MLP neurons of a small language model. Each row is named by its layer, matrix (gate and up: input weights) and neuron, and shows model dimensions 32-159. Each number is 200 + 20 x the weight over its row's rms, rounded and kept within 0 to 999. A neuron's up and down rows have the sign that makes its largest values positive.
Before each neuron's rows, "fires in" lists the words (lower case) most often at its 100 highest values on Wikipedia text that the model never trained on. A number after a token or word is its count.

fires in: "of" 40, "on" 6, "rather" 6
L3.gate716,207,211,202,227,184,213,210,177,197,200,206,187,206,215,162,213,230,193,203,215,221,176,203,205,233,183,189,227,181,194,210,201,225,166,200,206,219,192,165,201,202,174,201,194,183,229,178,221,221,217,178,189,193,231,218,188,159,240,197,196,217,193,211,205,170,206,223,214,183,224,227,204,193,185,186,226,195,210,236,188,205,186,226,191,217,235,182,185,198,181,229,215,171,234,217,146,192,231,239,226,183,210,211,221,216,203,227,176,238,224,184,212,224,210,194,195,204,238,216,210,200,166,180,182,205,190,192,192
L3.up716,224,206,220,186,186,193,241,197,193,215,156,181,194,217,229,190,170,220,224,196,220,175,211,190,221,179,217,191,228,197,200,239,190,200,202,204,200,190,175,195,208,196,231,184,191,169,187,200,194,212,171,202,183,214,200,212,204,243,204,178,212,220,154,176,200,197,207,226,214,214,221,174,193,181,225,203,209,201,247,198,207,201,214,182,231,172,199,186,229,209,222,233,204,196,155,162,180,193,222,184,190,213,173,199,205,202,209,168,197,224,213,200,212,210,236,175,161,201,204,241,226,182,180,205,217,191,226,178

fires in: "the" 62
L3.gate507,219,217,227,202,248,200,199,196,212,209,185,194,194,206,221,213,164,213,199,190,219,201,196,180,174,185,202,192,190,198,188,208,244,194,213,220,218,222,211,225,208,194,202,189,178,206,199,188,179,197,238,192,200,201,200,184,197,169,202,202,179,218,212,224,189,201,224,226,162,201,230,215,209,222,181,147,174,181,243,225,183,205,180,197,185,173,193,156,184,219,208,196,191,207,217,164,211,228,169,231,213,196,181,232,224,213,211,219,175,237,177,217,149,201,188,186,183,195,219,179,216,222,196,241,220,209,193,209
L3.up507,191,184,172,222,236,208,230,203,208,210,160,223,211,215,209,199,205,235,190,206,150,190,184,217,204,200,161,180,173,193,158,164,167,204,229,208,187,193,175,213,190,183,185,160,179,196,167,185,164,190,217,216,211,230,234,215,199,235,222,193,182,198,210,198,185,190,203,189,191,189,185,203,221,181,173,196,189,200,180,193,189,200,191,206,184,208,222,190,209,185,217,200,186,196,224,213,204,190,203,159,221,230,185,225,242,215,193,215,212,211,199,265,192,178,195,221,195,167,197,209,189,218,192,216,182,164,195,226

fires in: "these" 17, "previous" 12, "they" 9, "later" 8, "nuclear" 6
L2.gate79,213,222,222,194,194,214,190,220,204,195,186,194,244,201,227,221,233,210,176,202,221,196,205,161,186,195,218,170,179,194,205,169,211,194,223,152,229,215,174,160,227,236,191,180,182,185,192,235,193,193,187,168,190,214,263,220,186,226,223,219,185,197,226,192,198,219,182,199,203,202,219,207,219,185,195,210,193,212,203,208,178,180,196,158,212,183,243,190,202,198,188,217,221,203,201,183,195,193,190,197,194,195,193,212,205,189,172,154,180,213,196,185,201,174,195,232,217,232,197,156,173,205,224,219,192,180,219,210
L2.up79,229,207,242,194,205,157,189,232,209,235,207,209,226,228,199,183,217,163,171,197,219,201,212,193,205,198,168,188,204,191,198,199,193,232,202,137,231,211,185,171,197,230,191,204,172,181,218,230,177,186,196,218,186,199,238,215,215,222,217,231,238,228,216,196,212,184,183,242,195,165,213,190,227,198,192,231,222,177,208,220,249,228,211,165,231,198,196,182,184,185,199,207,210,196,191,166,207,183,209,192,227,207,207,212,193,215,186,173,205,180,195,196,188,188,192,225,201,211,193,202,216,232,220,197,201,187,200,220

fires in: "as" 47, "is" 16, "also" 8, "series" 4
L3.gate178,186,195,190,214,228,199,198,203,206,191,192,228,171,226,228,217,201,178,216,168,179,207,182,182,205,165,222,199,202,190,161,199,150,215,222,198,202,169,192,227,190,172,208,144,211,205,205,176,209,200,202,217,219,202,199,200,192,217,193,232,202,208,188,173,219,191,218,228,154,208,191,206,208,209,202,202,199,213,211,171,219,171,155,202,187,200,179,196,207,184,195,223,222,194,210,209,192,214,209,207,224,166,215,169,194,158,189,205,198,200,212,190,243,249,204,209,166,187,200,210,234,180,179,184,212,193,192,212
L3.up178,197,185,201,220,192,212,191,201,204,205,178,212,170,206,227,189,202,152,160,188,195,223,244,218,227,206,233,182,244,249,190,214,218,232,206,199,192,182,163,190,201,160,215,184,203,202,196,220,195,204,188,187,255,221,185,168,198,196,208,241,210,180,224,229,199,213,229,191,228,214,191,192,236,210,182,251,204,213,217,176,208,187,192,213,201,168,193,177,191,222,207,223,182,175,170,237,211,191,194,198,189,210,192,171,201,184,193,211,200,212,230,214,208,231,195,193,176,215,186,207,242,210,202,198,183,209,164,177

fires in: "of" 60, "the" 10, "along" 6, "among" 6
L7.gate57,227,188,173,197,199,190,215,225,212,208,183,205,222,202,185,231,203,160,164,228,196,184,211,181,171,225,202,215,190,180,183,185,190,191,215,183,230,172,215,196,193,203,208,215,181,202,212,195,177,203,217,188,201,190,190,188,203,221,167,223,225,208,222,240,181,194,212,159,189,203,158,236,209,157,197,211,195,190,251,199,204,179,192,173,192,182,205,199,195,193,239,184,194,198,188,200,223,216,224,154,222,200,189,221,194,181,165,238,202,209,171,186,184,188,181,188,169,250,187,162,217,207,235,191,217,237,192,226
L7.up57,220,196,158,205,187,209,209,208,178,167,221,208,222,140,188,197,224,172,231,186,239,184,166,171,214,190,225,237,206,222,177,191,211,229,198,163,225,176,176,205,226,194,229,219,204,200,174,179,184,200,242,187,196,185,165,199,190,204,195,244,192,218,223,229,196,205,204,223,214,194,202,178,196,179,223,174,224,245,214,229,185,179,162,201,193,195,198,184,209,208,221,192,195,195,221,204,193,160,187,191,164,188,210,223,200,173,198,221,192,180,195,230,201,174,182,237,226,190,193,188,208,200,202,181,204,213,192,195

fires in: "of" 46, "7" 5, "dasarighatta" 5, "70" 4
L2.gate356,201,201,227,190,206,180,211,188,216,203,187,168,201,190,255,200,188,185,153,206,217,228,205,186,189,208,169,179,199,190,196,201,196,205,216,149,211,220,218,190,200,179,215,184,176,174,237,208,205,207,208,217,199,222,178,208,203,201,186,218,196,238,245,201,196,202,181,185,186,193,197,208,212,204,182,165,204,198,215,203,239,175,224,184,182,197,209,204,207,202,192,176,206,163,173,167,214,169,190,172,172,207,203,192,223,183,232,183,202,175,207,214,187,190,206,227,209,217,198,195,189,209,231,184,229,209,202,210
L2.up356,201,214,205,201,201,194,201,179,210,235,220,208,210,169,179,225,190,210,251,175,198,211,173,202,205,174,222,174,185,198,204,203,218,180,226,225,218,228,200,206,173,219,234,210,210,195,211,230,235,223,190,180,175,214,180,212,188,189,191,238,197,209,213,182,172,192,210,180,175,234,200,195,174,216,230,208,226,227,196,229,233,223,173,190,211,201,200,222,180,191,221,198,197,198,190,200,182,183,204,227,195,202,234,207,193,184,188,181,221,148,193,232,217,205,205,212,219,193,179,201,194,203,222,198,176,224,187,180

fires in: "name" 26, "form" 10, "as" 10, "order" 7
L2.gate551,190,214,214,180,186,192,217,209,176,191,228,223,186,227,210,217,236,193,227,219,241,195,200,191,203,205,210,221,212,198,223,209,209,186,187,218,182,202,182,198,198,217,200,208,195,207,203,199,177,180,203,165,194,223,217,195,200,167,210,180,156,206,185,219,200,217,187,211,188,221,186,208,196,225,222,185,202,240,214,203,214,207,177,194,202,210,218,224,194,186,195,232,197,250,201,195,195,198,178,205,208,188,240,190,212,148,149,193,225,198,212,209,153,196,225,201,187,166,221,195,193,180,247,182,148,171,151,218
L2.up551,223,178,171,208,195,201,180,172,193,198,214,207,225,201,193,187,188,181,207,198,239,202,201,154,191,203,203,225,186,248,230,203,205,234,206,217,176,180,194,196,201,189,197,200,213,256,224,199,221,195,210,169,233,205,217,157,197,170,235,201,187,217,222,229,206,204,198,219,225,184,171,173,164,236,179,217,224,237,204,210,214,179,198,186,188,219,214,189,228,203,186,225,157,231,205,183,191,203,204,222,242,193,230,186,207,191,200,172,219,198,192,184,200,208,200,211,171,201,224,228,187,190,191,178,190,185,177,206

fires in: "new" 60
L2.gate549,234,163,207,193,216,187,184,229,167,176,195,178,188,194,210,200,190,230,201,238,226,200,202,224,220,205,187,214,211,193,182,193,193,220,201,183,197,224,180,205,180,209,192,162,181,201,192,177,236,200,249,200,217,180,196,193,185,201,211,174,166,195,223,169,165,212,195,224,202,205,205,187,217,181,200,208,209,206,219,214,238,168,192,174,205,225,199,239,202,231,209,171,202,188,215,204,205,182,196,210,167,175,189,165,209,218,182,208,235,195,209,183,201,175,212,168,209,181,226,159,217,228,192,207,211,193,222,183
L2.up549,223,181,223,192,213,162,190,209,201,185,186,191,177,201,225,174,199,206,208,258,203,199,220,179,212,201,195,240,197,201,204,188,216,196,172,184,196,204,154,196,203,221,214,182,207,185,203,186,219,210,192,200,202,183,193,180,218,209,231,198,230,200,225,206,145,200,212,211,201,157,168,189,201,199,252,212,216,203,219,225,192,205,208,175,228,214,195,206,206,222,180,185,180,183,254,213,219,180,214,203,161,166,200,205,174,181,173,221,209,252,195,192,164,191,211,182,208,211,202,180,176,218,203,192,206,193,206,221

fires in: "and" 84, "band" 7
L7.gate350,239,209,197,209,194,190,193,248,186,194,200,183,247,202,195,211,180,186,198,202,175,220,228,194,226,221,221,211,174,195,196,198,201,206,192,170,210,205,199,173,223,201,227,226,196,181,206,201,210,184,163,177,221,166,216,204,190,199,183,212,211,221,220,206,233,245,216,232,199,189,233,197,180,213,216,205,177,183,207,194,186,175,209,215,199,218,194,222,196,214,230,189,234,174,171,207,186,199,219,235,219,160,210,183,226,208,188,194,164,191,184,209,180,201,201,241,209,219,207,203,195,176,181,180,186,206,171,202
L7.up350,247,204,177,175,177,199,194,178,141,218,206,210,182,202,234,205,237,201,223,204,158,195,187,199,177,225,195,212,207,213,179,184,206,197,207,208,215,214,239,189,222,216,185,158,181,172,206,182,186,176,208,187,239,174,194,188,228,220,202,202,232,207,201,201,172,195,189,216,181,180,235,210,232,188,197,172,218,220,205,189,209,205,210,192,242,222,185,208,174,174,179,183,199,211,192,152,208,196,259,220,202,200,181,190,214,245,190,191,191,227,171,194,215,208,200,226,194,204,179,228,195,218,167,198,183,197,212,216

fires in: "president" 25, "general" 14, "captain" 8, "lieutenant" 7, "colonel" 5, "admiral" 5
L2.gate91,183,203,189,206,193,208,181,216,188,235,197,178,223,171,208,186,212,196,182,191,184,225,156,206,179,205,183,190,210,185,235,189,218,176,175,240,221,215,195,204,182,221,199,224,207,247,175,194,225,173,177,215,214,194,201,195,201,215,230,204,137,226,207,191,198,190,167,207,171,189,211,221,214,220,150,176,204,205,189,220,191,197,179,182,214,187,202,207,181,211,185,188,155,226,193,175,213,203,226,185,220,185,198,181,218,218,211,195,223,213,202,184,181,257,192,211,182,182,193,227,197,224,236,203,193,184,197,196
L2.up91,184,208,195,200,199,223,196,227,142,241,184,183,247,161,214,193,230,215,184,205,184,212,168,180,185,194,201,182,195,189,251,178,242,200,171,232,217,209,197,212,195,190,193,197,195,247,185,225,208,212,222,219,197,177,218,182,237,227,222,196,135,226,187,177,211,188,191,210,178,191,211,199,202,204,167,175,230,174,194,232,178,192,195,182,213,178,191,213,153,197,203,180,164,210,189,188,222,236,194,189,214,193,211,184,231,215,200,215,196,211,199,183,207,244,202,207,170,194,197,198,221,224,203,201,175,184,195,196

fires in: "has" 22, "had" 22, "s" 16
L5.gate8,240,174,218,207,198,196,224,195,196,202,232,198,199,205,176,204,209,180,205,190,229,172,166,198,229,220,252,173,191,196,206,185,199,160,195,204,188,250,203,218,189,194,182,218,208,200,214,183,200,206,203,215,210,196,208,220,160,195,236,214,213,182,170,215,209,203,178,199,207,216,225,183,214,170,159,187,196,241,194,202,183,201,187,168,171,184,204,212,185,169,190,209,220,217,226,199,230,192,209,203,188,188,163,217,202,202,209,218,170,190,194,192,199,196,167,183,218,201,199,228,161,230,217,237,181,209,224,202
L5.up8,196,192,205,220,208,213,180,215,212,172,251,201,186,217,208,178,181,173,238,214,224,204,205,173,208,253,198,183,219,185,180,198,164,213,213,181,194,203,187,203,175,217,177,188,243,199,219,214,210,191,168,200,183,162,183,202,210,200,192,151,176,219,220,222,191,223,209,205,189,198,235,218,190,179,181,221,210,207,193,191,149,225,191,206,192,206,195,184,216,170,194,221,238,202,190,183,194,180,218,240,196,222,172,189,190,196,197,196,193,204,216,166,210,209,160,182,181,176,202,222,169,196,185,229,192,201,203,228

fires in: "until" 22, "died" 22, "before" 15, "after" 11
L2.gate397,166,231,221,197,208,194,236,230,177,222,219,169,189,176,220,197,217,223,151,208,200,215,181,208,200,209,183,234,179,210,216,194,196,166,186,195,229,240,172,198,181,186,211,176,200,196,217,199,180,202,190,188,184,155,211,218,160,174,202,207,221,217,177,218,209,158,188,182,179,212,199,181,228,204,197,179,190,163,178,180,191,188,204,193,187,211,212,219,184,218,234,214,222,195,208,186,179,199,161,234,220,186,203,223,192,216,182,200,204,199,199,196,214,193,222,205,195,209,217,208,226,177,191,229,170,212,183,252
L2.up397,174,200,199,188,227,198,191,182,190,219,211,189,177,178,194,220,215,219,243,192,202,205,176,219,197,178,221,200,191,212,204,199,183,215,177,189,207,207,219,201,211,180,210,186,231,188,167,212,190,202,206,207,197,177,210,237,198,198,196,209,212,209,202,248,213,184,169,174,201,202,190,199,187,194,199,192,204,174,196,174,179,223,234,209,204,191,181,166,203,212,183,217,287,196,224,179,180,175,222,176,236,230,219,205,236,206,225,193,191,208,187,196,189,180,262,188,192,173,201,227,176,193,184,233,200,234,186,187

fires in: "of" 55, "by" 17
L5.gate561,166,185,192,187,214,215,203,176,206,228,223,197,176,214,182,245,198,209,190,231,226,231,197,207,198,191,183,171,194,202,200,197,215,180,151,191,220,215,181,219,182,178,181,147,214,237,180,202,205,202,191,195,220,163,194,205,206,201,240,169,229,210,189,169,226,190,193,187,192,188,197,216,197,182,203,186,210,170,221,190,203,210,194,196,182,222,163,207,207,219,214,217,182,208,189,171,212,200,189,212,187,213,174,221,207,187,215,188,167,194,197,181,190,241,173,203,192,219,227,185,195,232,217,206,259,188,183,198
L5.up561,183,232,219,221,217,154,222,213,226,220,213,180,197,177,179,162,211,185,241,216,215,186,210,181,234,199,224,165,212,206,229,183,203,172,175,202,222,218,209,223,217,226,217,211,190,184,238,215,203,220,180,178,177,200,172,233,190,213,212,189,210,180,186,192,186,164,206,211,176,231,204,199,228,174,171,183,197,207,211,219,189,193,184,182,189,217,206,211,193,194,217,191,218,221,241,165,203,173,198,208,196,197,203,209,172,178,191,220,170,211,198,187,206,187,206,209,208,209,195,244,221,213,216,210,196,222,210,213

fires in: "of" 24, "from" 16, "around" 10, "at" 10, "about" 5, "off" 5
L5.gate228,213,165,179,194,208,231,196,203,225,228,209,175,244,217,176,211,192,185,190,223,200,177,159,184,238,196,170,199,201,177,195,192,182,201,188,207,173,195,198,191,202,181,223,189,215,179,189,180,201,196,196,183,227,185,213,187,169,222,215,219,236,210,183,220,233,245,203,212,220,202,211,196,187,205,191,176,220,183,194,184,217,211,211,193,181,206,204,160,229,205,194,210,179,186,197,161,235,220,201,205,182,195,196,201,150,181,184,179,189,223,218,237,210,199,202,177,205,204,191,195,178,202,186,234,153,202,196,203
L5.up228,196,197,201,207,182,176,184,228,228,232,159,190,219,203,219,181,165,160,207,246,216,209,177,186,192,196,192,179,188,177,210,217,185,181,193,231,208,207,186,168,154,197,226,190,197,184,215,214,200,186,217,212,189,166,224,191,178,201,190,215,199,167,161,197,209,189,201,202,186,211,213,191,182,200,215,232,230,160,237,203,197,218,224,190,190,214,184,172,233,218,236,224,165,216,224,174,219,187,251,161,202,207,240,202,162,211,204,182,191,205,207,215,236,215,221,214,189,200,197,177,213,239,181,219,190,184,188,206

fires in: "he" 44, "some" 10, "life" 7
L2.gate276,228,190,232,186,189,198,184,174,178,202,199,228,215,201,183,201,210,208,169,204,208,194,188,212,211,198,196,206,166,189,229,191,211,193,235,201,157,172,225,206,195,232,207,191,224,220,212,184,198,232,185,166,176,168,193,177,201,206,234,210,206,194,204,180,223,219,152,196,164,191,187,209,166,197,165,169,147,190,246,190,202,198,176,201,192,232,165,225,207,201,216,221,204,209,204,254,217,224,217,194,175,186,220,159,191,172,202,213,166,213,208,191,194,212,197,215,211,181,222,176,219,187,206,204,221,216,212,242
L2.up276,231,219,212,202,212,179,190,226,197,191,213,192,210,193,208,193,198,207,204,222,178,182,167,196,212,184,193,230,202,228,225,172,187,168,218,204,204,187,189,197,226,206,182,210,205,211,168,211,215,204,184,163,167,172,176,221,197,183,231,168,190,208,234,183,190,220,153,154,208,187,192,208,182,197,204,190,152,190,233,188,172,172,224,212,206,197,191,171,221,194,201,226,198,196,199,256,219,187,232,181,175,167,210,189,206,209,228,223,148,191,203,196,200,176,193,196,193,177,176,200,162,225,214,198,230,204,180,187

fires in: "all" 30, "isbn" 12, "only" 6, "two" 6, "most" 5
L3.gate539,194,202,211,192,218,186,174,169,196,176,210,179,170,229,193,197,197,220,191,186,190,198,212,183,177,185,225,199,180,226,180,202,169,214,185,202,180,148,170,201,247,221,225,206,190,225,231,176,184,229,200,162,203,207,191,169,197,229,178,208,193,232,185,188,191,180,207,205,214,208,207,194,225,204,227,177,199,215,193,216,211,158,205,191,171,213,188,161,226,196,203,199,220,199,158,175,228,206,237,199,219,152,175,193,195,188,206,187,188,226,213,183,203,196,168,236,196,192,214,175,222,216,187,181,194,189,191,186
L3.up539,196,213,195,195,179,197,192,196,211,187,228,153,229,195,175,175,215,207,194,239,190,172,197,181,215,214,164,233,186,197,183,210,175,161,180,135,213,192,191,209,190,213,217,224,193,193,223,201,237,217,216,194,212,246,182,194,187,222,200,180,197,183,209,191,188,198,197,220,217,176,239,219,203,183,219,186,169,240,202,186,192,171,167,201,219,198,209,230,221,201,190,208,210,191,206,208,193,187,150,216,161,194,186,206,184,224,180,210,218,186,178,162,162,222,201,224,239,194,184,234,218,201,203,183,197,197,171,197

fires in: "most" 29, "not" 18, "remained" 11, "currently" 6, "still" 5, "only" 4
L2.gate484,195,196,217,176,207,195,196,181,224,202,194,210,204,214,221,185,176,201,234,221,189,149,206,202,226,201,146,193,204,186,196,178,181,217,181,231,153,228,207,183,212,209,187,188,223,217,265,141,197,184,216,207,152,233,217,194,210,223,203,200,205,210,224,213,201,210,214,214,175,183,226,228,190,189,214,198,182,195,173,186,222,200,197,193,184,224,189,227,199,190,210,222,179,219,197,176,228,215,194,186,208,173,196,168,210,225,199,170,245,227,188,210,201,193,202,207,196,208,192,190,231,210,195,186,180,179,197,179
L2.up484,152,196,193,166,180,229,205,186,190,199,219,198,162,177,209,224,206,232,227,189,207,192,178,203,217,228,247,189,193,198,205,174,187,235,186,173,221,166,201,218,218,205,195,226,179,237,199,223,199,194,199,229,183,195,229,194,203,199,202,166,177,229,182,165,200,185,220,197,169,256,205,170,243,213,207,212,202,199,201,209,213,189,250,193,192,170,205,196,206,184,177,183,204,197,215,212,223,190,192,197,231,195,192,202,191,195,188,183,195,188,222,178,205,230,218,211,226,209,212,187,208,170,150,166,209,194,185,192

fires in: "and" 37, "as" 14, "jr" 8
L3.gate238,202,186,216,186,163,215,224,208,176,188,173,184,164,172,189,178,186,229,215,202,198,166,222,227,192,181,200,199,181,176,217,216,179,212,198,163,206,189,195,194,177,208,199,196,201,186,201,211,195,196,206,205,171,185,198,202,187,200,188,183,201,181,192,188,210,243,207,195,237,201,256,187,179,175,213,217,171,208,194,206,198,187,225,239,192,222,175,187,203,213,184,230,199,189,238,197,234,172,193,191,233,234,189,181,229,198,214,192,240,193,176,187,197,175,227,196,200,226,201,193,221,208,188,157,188,183,174,226
L3.up238,205,199,197,165,230,223,184,198,236,168,195,190,174,162,175,220,205,193,187,198,216,193,202,191,220,194,209,218,236,215,186,182,214,232,213,208,171,175,205,194,178,240,197,214,205,178,198,215,191,184,189,197,190,199,190,176,185,227,221,212,203,178,184,180,165,223,176,194,164,205,154,192,188,211,197,192,192,159,218,205,196,230,179,202,185,198,181,231,226,172,213,190,179,200,221,187,222,158,245,201,194,222,214,180,232,198,166,209,206,191,187,200,215,222,221,208,173,230,193,207,190,191,207,195,200,194,217,193

fires in: "the" 35, "for" 7, "a" 6, "some" 5, "this" 4
L7.gate520,252,196,164,177,166,196,196,174,227,175,208,211,197,176,202,221,175,190,184,220,205,229,218,177,206,232,230,215,251,227,219,200,176,208,229,209,209,174,207,197,180,182,207,220,247,187,225,220,206,214,203,211,200,208,210,223,193,163,232,194,200,210,264,183,184,236,248,239,210,192,213,201,216,178,212,183,188,171,208,226,207,195,194,218,196,177,188,191,203,182,206,208,162,201,206,180,218,176,206,173,218,220,183,171,189,188,213,209,198,241,214,204,204,236,184,213,194,198,185,200,191,219,183,210,203,211,208,224
L7.up520,240,195,225,208,188,178,171,168,210,213,182,200,239,245,194,224,216,225,214,202,224,204,207,182,213,226,207,211,207,203,215,222,163,182,230,210,231,208,196,212,204,216,211,198,213,209,215,177,209,190,198,177,205,203,189,214,219,191,211,214,223,204,182,195,202,225,198,210,190,166,201,217,197,200,150,197,185,193,202,185,210,227,207,191,207,174,204,205,168,192,187,207,206,185,255,208,192,213,189,196,185,151,166,261,204,202,224,210,199,201,188,163,215,191,212,193,207,232,237,193,190,193,208,187,217,240,213,218

fires in: "also" 36, "was" 8, "war" 6, "originally" 4
L2.gate320,210,200,209,214,181,229,218,184,184,202,223,231,198,224,197,177,183,204,220,249,203,202,200,184,179,196,179,224,232,178,199,154,205,219,201,172,209,200,158,217,180,194,187,193,224,191,197,200,196,231,245,196,161,194,187,190,206,206,205,197,204,181,214,217,179,191,196,197,170,173,192,187,218,193,231,209,234,216,191,192,176,166,219,191,194,190,226,223,159,196,210,233,176,172,203,216,214,222,197,160,212,161,183,178,210,216,162,208,182,230,189,171,199,219,182,205,214,199,170,200,196,192,193,155,189,177,225,196
L2.up320,203,186,230,224,170,232,223,202,190,198,181,243,220,199,221,173,192,206,195,194,205,214,211,154,170,180,201,242,187,232,204,143,191,222,217,192,226,196,176,205,222,172,217,165,239,185,208,195,209,210,233,205,204,237,211,172,227,211,195,201,211,174,199,219,179,195,161,237,179,184,209,190,204,249,210,198,207,184,180,176,185,187,189,216,180,216,206,244,184,192,224,226,190,194,182,225,248,217,174,204,199,191,195,170,214,194,162,201,209,213,192,177,191,215,171,213,210,189,171,192,194,188,217,197,196,188,192,166

fires in: "of" 26, "at" 8, "for" 6, "from" 4, "on" 4, "born" 4
L5.gate714,193,199,184,175,214,160,158,204,181,216,211,179,189,228,188,200,157,157,218,227,180,210,218,163,185,239,196,182,185,205,173,235,179,181,216,194,199,215,206,182,213,228,205,193,229,200,190,200,196,202,159,211,213,127,186,241,177,242,183,216,243,196,221,189,174,195,237,206,200,198,181,183,210,180,197,216,214,196,190,193,200,189,177,204,186,209,216,176,194,185,221,177,214,203,173,201,207,195,188,215,184,200,212,187,194,221,181,232,184,261,189,203,232,229,201,195,203,214,185,198,195,217,230,183,186,226,173,176
L5.up714,199,173,215,190,202,194,198,215,168,173,210,192,204,160,200,205,187,200,181,229,207,225,200,173,189,179,184,207,224,196,181,181,193,182,228,186,206,205,172,191,178,199,221,189,209,207,186,195,212,219,153,174,183,187,166,183,184,199,176,250,210,189,214,199,198,160,199,233,198,229,179,202,226,179,173,223,218,165,214,165,226,216,200,166,231,171,206,215,202,228,189,198,216,188,215,213,201,186,195,209,219,239,218,215,172,210,193,233,213,214,207,176,216,200,219,218,201,188,201,209,189,219,210,177,170,212,170,217

fires in: "president" 24, "member" 14, "minister" 12, "daughter" 10, "politician" 5
L2.gate120,191,211,183,221,212,204,225,203,199,211,211,163,182,185,208,254,209,200,199,184,190,219,232,200,222,216,204,215,194,211,246,195,203,212,181,214,189,177,184,177,214,199,210,239,203,207,186,202,190,186,187,184,192,202,202,237,175,197,224,188,207,218,187,171,221,189,207,236,210,224,167,212,246,193,197,170,236,214,187,198,211,190,187,218,168,212,218,200,209,199,205,202,179,214,201,210,182,213,241,222,217,203,168,213,211,203,178,181,164,206,229,217,164,210,202,206,206,221,209,231,237,224,244,265,206,177,193,208
L2.up120,176,184,189,212,191,198,224,217,162,208,248,188,158,178,203,224,171,200,210,195,181,207,208,187,212,211,226,204,231,203,216,183,202,183,169,171,208,177,194,190,217,204,235,199,184,204,185,232,179,202,193,200,205,219,196,196,167,203,202,197,204,192,203,160,235,175,205,209,210,222,201,240,249,190,184,161,246,221,183,193,190,195,207,194,176,205,223,201,216,172,202,195,177,202,210,213,193,228,227,240,192,200,148,234,217,190,187,208,168,181,222,209,212,188,215,210,191,216,215,245,237,210,225,217,203,175,206,227

fires in: "as" 35, "was" 31, "became" 4
L5.gate229,211,212,236,210,212,183,201,201,216,211,191,198,209,198,193,201,179,220,172,211,188,210,222,189,176,185,180,206,226,217,145,196,227,183,225,227,235,202,194,176,156,199,210,196,193,185,220,205,208,203,213,184,197,196,216,204,200,216,220,202,203,213,176,188,194,164,204,205,189,188,210,223,225,159,182,207,177,203,181,189,227,215,191,195,171,221,234,158,185,223,213,195,202,206,213,205,226,195,205,210,177,217,163,179,206,244,198,172,191,219,214,203,217,206,158,227,205,248,177,200,228,203,194,160,149,191,195,189
L5.up229,203,215,201,201,218,194,198,178,195,201,178,207,200,177,205,214,225,213,194,182,224,243,184,206,196,211,201,177,197,263,187,190,199,209,180,164,219,176,206,194,175,202,189,214,213,189,232,195,185,179,215,183,200,209,196,201,168,200,177,190,216,212,177,203,206,203,198,186,206,231,218,231,232,170,207,244,198,234,214,192,251,190,211,224,197,209,207,228,187,191,217,195,224,169,199,190,210,209,182,226,211,245,191,189,208,182,184,184,184,204,220,219,203,193,189,188,181,255,184,200,213,207,170,212,226,251,206,187

fires in: "district" 25, "census" 9, "ii" 8, "association" 8, "family" 7, "village" 6
L2.gate428,200,160,217,180,181,193,205,150,187,202,181,212,215,206,214,214,212,192,223,206,184,211,224,178,221,171,212,233,170,217,221,175,206,203,202,162,212,213,216,186,199,198,206,190,208,173,207,184,163,198,219,173,215,189,168,216,204,229,237,201,170,171,222,171,205,202,212,205,189,195,212,188,183,194,152,176,200,178,193,222,223,229,200,175,222,184,203,203,162,207,204,208,239,191,216,195,208,178,159,193,209,193,220,208,185,228,190,157,183,148,205,176,181,203,175,188,229,192,243,171,204,183,210,217,188,210,199,174
L2.up428,227,228,164,225,192,189,219,220,202,204,222,201,233,241,183,181,179,183,190,208,207,193,201,198,199,191,215,202,225,208,208,215,230,201,196,173,215,201,229,187,210,158,190,187,186,205,162,238,180,186,243,176,184,215,192,252,220,223,206,182,237,197,228,196,194,156,213,197,208,191,187,232,234,218,208,224,178,198,201,197,210,218,225,194,222,217,219,175,220,206,188,160,205,210,180,213,215,215,185,223,225,202,214,206,256,205,193,196,155,184,205,157,189,154,217,192,200,178,230,220,198,192,203,217,200,192,230,211

fires in: "of" 35, "the" 18, "for" 15, "music" 4
L7.gate800,217,199,157,188,244,203,149,187,253,161,212,189,206,216,199,194,177,168,203,180,181,173,221,168,208,222,160,218,176,203,182,238,197,200,221,188,205,150,200,200,221,184,193,218,226,195,198,183,199,202,207,209,187,206,197,190,204,188,210,221,224,164,211,194,200,199,207,203,227,176,196,185,186,193,213,218,233,189,235,239,191,157,186,195,227,196,215,241,216,235,202,199,170,209,185,185,183,207,213,196,231,170,189,193,187,189,186,176,184,220,201,217,196,178,201,212,191,200,210,205,186,188,222,202,185,220,195,179
L7.up800,217,213,194,203,230,203,257,188,280,207,217,227,181,233,237,175,213,212,194,212,212,227,204,216,216,209,236,216,208,206,195,174,217,192,205,222,198,247,191,187,246,178,217,205,221,195,198,223,214,201,190,194,209,185,192,223,184,173,215,175,193,206,231,173,181,192,177,164,196,197,209,187,194,180,191,183,195,209,219,199,196,218,217,195,203,188,213,203,187,234,235,203,201,207,191,226,192,205,211,219,209,210,182,191,192,172,222,205,200,171,204,174,182,183,202,217,229,206,210,216,184,220,219,221,239,215,194,210